Part of a small language model's weights.
Architecture: LayerNorm before each block, untied embeddings.
Training: a variant of Adam for these matrices, 628M tokens, 4791 steps.
MLP neurons of a small language model. Each row is named by its layer, matrix (down: output weights) and neuron, and shows model dimensions 64-191. Each number is 128 + 32 x the weight over its row's rms, rounded and kept within 0 to 255. Numbers have three digits each.
A block is one neuron, or neurons of one layer that tend to fire together. After each block is what it responds to, as a language model described it from the Wikipedia text at the highest values.

L4.down52:111089115136108183120211080176092138106137128156077110142143081073142123176136147134112110132167136184112116091151075069078157093148123093108111146134122074127132094139062118118122107134147071108142125092162156151101133087154090101170175162094167175069116177158141149150120164185109161117155066112120191140147051142123142097162121180077157092136061136185153161128139149103105137136176
L4.down202:110189102093147129154151115106108116076143131090030097105136125136172090125127199066137190140156151137111118097158085139187215140198151134157132080125106143124131155126095135171127129096124104129111119131170163126120123081128085169087112127114139152137119174126133135145085177137173163169137082110174136082148114190099071122152121194150184151135095134144141193134156105173081122132155
L4.down314:085091155128075158078145123140101098143165130122121105138129079148135034145186167187175163139132133101122114146116129101112134077114117139146125157090117132190105184126060119124177103089135106129147110089078139123158237146127102109118122139163156092132084122130138166096094099153068147126118162161137154134142148168038109127120087110105108166154126141110062109107149146107110169160155
L4.down448:012161155148133150131132168150120066108140167121135133173111108118076170186091118139122122181112196155134170083121107102172093149102108119159127113089104101087082182127079095132123046113139102123134135102103172156105117127152141164114128143117105085140171122135141157170116096140202137151102132132159142122130106170173079107159132167063119158087099151107133171131114182140117093172106
L4.down831:148120087187171122139094095101112093130094124075095132113114131087135175137097169100111124075143129146142166118149123186166169183150119103116119143160092191139128162100191168156130180092133112104099114126076156172096148159146102138092151196141159106072109135125165116121167049118151141122163152139189123142089118136097108131112141111101168106091109156103115178105123165106075138128110
L4.down890:172145080147221190177116121145156129124116135105106116098130115144144101118131107124112173117138115138121120114184064090152110096128155139130101149145100173169117193156114187118157097114119113138071109107072064155175154135138083192079131175148151143139157087161111103148138160108113031128075203102117169095158143166178128096117124086132114167169098086137130076140139128151127120126157
L4.down1118:094128117171154149098103123073173097127200129140138180156140056132107156111129124134148119158134113138069131186119175132106144165070172131184170113166138103110079163106139050129132131094151148081104127091143137121102106118116099153098158132135121105079166112159142127131138164112187175170129142126129123133165133054093077155152124164132134135136158140100142085128076149179131129127173
L4.down1439:107104042101122138093154084078121093086180110113091128101094116116089151183119130110122120138153143141132182091134123113201063087171133111161111102140120135100123148127117168134143078066137072113136133135132142070077110151134107175117135165176144168117170159121122114141172171113195149078145119140148129167158078136104101112128156158139186113127178119147103080094124143142159161197141
Description: "play" stem; paragraph-final periods

L9.down366:107118163128071150108138096097094112147101118138062141091118154153089111181100056101129083108166110110129145107166137104118070113130095110145141130115150145137146113169141071144092133080146149101146141121188074080059106125109169177126143131195131139173139171120164099138154099121139113168117077148120100081159169127205128093116155172187164097183117151084150124103126121100131098073106
L9.down502:103069130125107097136154183149182097135144164126152123126177157133131186169105112138145088090152143143119133156143087148120076125145136112129138165096107131168105181124127130152129143145103090114161125048152125183113113121058122123127158113170190033166135186142148117146171065119164082108103122111175122109155108174166117115125131149127116102140139134064120135110147134138155144116131
L9.down1055:168074145114133098121136134095173133114140128100073126123100147121186098123087077193151103059187135127170159139087098113169155084175116099127131121131192104135130184080132110096157129104124106168105115119084116125097168116092190163157122133109149126133083150086141067081113074135140144195113171119142131140117136204177153123113128097124175098138115195144120152115124053137134145129100
L9.down1080:124136126100130126107148157155194095129110116176148137106146215080125143153084146100164137076178102127210208092114084151108109119155103105133183150078174181092077111120056112090126105140107102111103099086111106136120181106091168111092124184137159100135106159177142108106136151165144169127130135092195101055096114159151137154133106130107057183190174119151115168143116158127136128113122
L9.down1205:085109137094117162137102140179110172141202203148109154116143161107146148140145105134129141100094161137109128113132104105140144136078091078150145099133144155069128154192116121167137160122140120058083139149151117180129096103114121164089163131122098179079126067155073142147139072106119123133140084145110160102151089092098160148152159131110132202084157152155155115115132121110181084166131
L9.down1326:098145085100134151139123121119187119066132133093157145111129148128049139163115101133092131132131118127145151152194143086099111122141118150134198064159135157130157098093094119111101036105096064138131124078109141097171154146153120092110145091165134190110146154098121174077119111102128116086129176129179152132163168171120129077153168089101070170149141112107100080141199135176120131146099
L9.down1425:118175174110137063126159022073162118112133093154141135068150115126125132146140117149133130157122105097125078122105129161097200114171196129081163125137145096205123150108122078188087132139139104132143150102142130109142139105110109158151150147133064122111127155125099084166064138162102147127142060145147205170091146128135134139138128084095102110137162111096133138089125133111137168111102
L9.down1428:155144124228132108182104090128130168158146130125133132116084140126171127112140132144141116160162142117103142076138104149127165213120120147093137156136123082156102102088106093169102175069126100100154172136188093086118114106123093117147108168185168092087163115134117113099134115126081150095189114109108066139147078174057125154117090082135173132135146128119135087126129097077128114118095
Description: Abbreviation-ending pieces

L2.down1508:088081148128146097124130161130133161138180092179147094109159155140127155147129195148100103123080152162099053114167124127145119120157094141103189144089136109098126149125176157122131091117137163173169124161137148162119105129125164124135122185093127160127111168115103146136108142097077193115052112134111119164096128140149185130106152103143096156142120124060132097146153064114148160134098
Description: Clause-resuming punctuation

L9.down70:095083096166160159139111141148158129105150118167143181104127122150101059122114073124134163103166146125170116129167198136094091140113128193152107159106177130158134091178115162161144048064129169130079121145190097126118135093163114162145136129136152155166139114111150155168140085148138104116113110134118192106198163135093089181154065098122114061143089158144144122106077147119131114114128
L9.down124:183114102101126116080165110125091094083171166164164126140166118139174160109130073117137092164129145105126114150204122160169149103096100097182093158134115074137132123103121144067159151147116162153121095119182177121097103160132113142141119140166127146114132150199114133192106083176092120085118116183134168103101067071125102083135066143153060147168142097154138157110096150127123124092088
L9.down167:124135131138171120136127136138192083127157127083085138137118138146106078106164160113135134173119106140112132141116122143085074118178183143164100070125162128128122145093069124109146087147134122096116158152161146112126111155132124141144168100104069121086082186101137183144107109122114107135093122084155112119164222086161095178105125173068108115095097167087118119211090171131126133134137
L9.down749:144118137065130141121115142130080150104136155165103099142101135088143133120092146105121137144098129097177138134132129129089146135095200129132105063163142186091104131154129075096084061147100129122126156171084137123136142116180110147101107136112085131157133130149131140060167139167173165132077137168145106207058156153088097086094114105103202141112138138178135080153147142166080110115160
L9.down963:149162092116165169113146099119124066168125165131117137121175109151171196086157146190123158145091128130132137142112137097103088080078139112144180063100102152180130100112207167161143189154126140159128154143177158132113100094120130086129125156121110184131130190083086112130111141140104173087152065144159121109158139139162067097111209115098111126138094085069116127158080159147129105101119
L9.down1048:163185153131144086119117135157102089125156161115049080119161037151107109131131124094116095149100075181105104179096121115126117142128154103186090127093109130154162146105141133197126110158134156143103157140137127162148117111095066161143054180131103114090057125120150125141139094115038101124123137151117131191100183138145165116091100166082133109127126138104178132160118113169130151132137
L9.down1248:147092144038108073237180105169081147131106116172140107129110142120122096107120156148119116116113136113109112137135096167118165117180190140121100131084154039087148138111175182113151135123125178111167141103126162168084155116085146098116107107128141078110114108104094107046086152129126123171120105146093137167101158137086076170123109124141158131100079126117114108129147091154116199103167
L9.down1274:123171091104074121131085165190098128079171045105150191116173137143130047072144108137111070193149139104151104126125162129115093173136189180099153157128080170093151093122130135139140109057105147165127143124138186162186138131161150126144126124069098141087197117167126151106128144075233111114134146138107125142175142137086161186103099135111148129133141165107088124131123109153116118134151
Description: Paragraph-final periods

L4.down24:127174144108077107104152171082075119093110110123119103158094132112107153167152138125141168142125133147108144126187130165169065105161115108120105131148168142103115187126119155078138219147132182135138110126134178125156145163120117109152124152127133116052130146095164117129163170129150106194155115069123109138140159124116132129111127197157139111079122141112165132123146176123069087163171
L4.down163:115059107128134112132141118099100141116163070135152103119175175152147203097167160068107078115132136145142129135153075122108160096093104143167152203136154136147121151137152159119141136108134129084117127140071104120166083059141115041121139144155166157058111088142071122126118169156124088138155145136114121124155136097139137078105180100141188126099095130093112171106092086194107132108171
L4.down223:096040151188120157070115099134084126180148116162131088125117169060125189178136116117128097127104108140057139080133083148141088197164101139103170087075150122131136143162138125073136077109136120107185133126119146122123122155135169166127112162120134170074130142096059148122151043144158107120094165183122098124149137123134110111114124149108135142125186135075128166193101077122100064157130
L4.down432:080024198205113123144136193096067137140092159099143127123118129120149193145138128184130137132147144134073140088123152078094141114126056103169160105125148129132158136111172126136107105124122160122137106162137088127105050163123121117156124147133083125160096113107125169127133138112166153144151111139099055152063153134129160086139169080088153110110143152161153105085091146097163130161109
L4.down1083:085062147096147201108142146130145099124087108131151154153153097078110163115126067193124159107128130106155163118128108135107166173149134117110083113121123121138154136134099160074109086112116091106153143153158134143131212134142137143131140147146132174152166138072117124132134142135143138161051241117119118132086120117110128159119099123149228125173118134181156115107114130128100069081148
L4.down1160:093060195212118176174126202112127112137117094121175147124092177060176162172117112151137125087126151148149134091131134090102139164169039111178130099110103151133161120113142098146100103168130137124132125066144125140099104138142134104117149122096127148155130120091158227147114119101193147146116184116142082141054113121099121089131130104096115100142089133133116129092133171109126057109113
L4.down1333:116101178160164147125163150105139158119209117133149117087096127135110165165101073088097083161172124123121149161145178091188129061139123110174122119135131113124089113138043158137128116101125087090063153137167141131160057048121152129151107175089125131141138144151157196185106055140195116108162128154093096156178142115103127139133142114096165118074118173102135137090100118125164144117125
L4.down1497:107094140095135064110117140164120101147199120128130062089101131120127123116068135097118158178169118166094118079123141095166039191173101178143136135114141149095115166142147128145145088070140097140142190185102124140153032109144109136096133158141154184156163107076092115163108136161163131138169125138153118124160101141098139121150123197191158063117136139115094129108111110119125128160135
Description: Acronym and name endings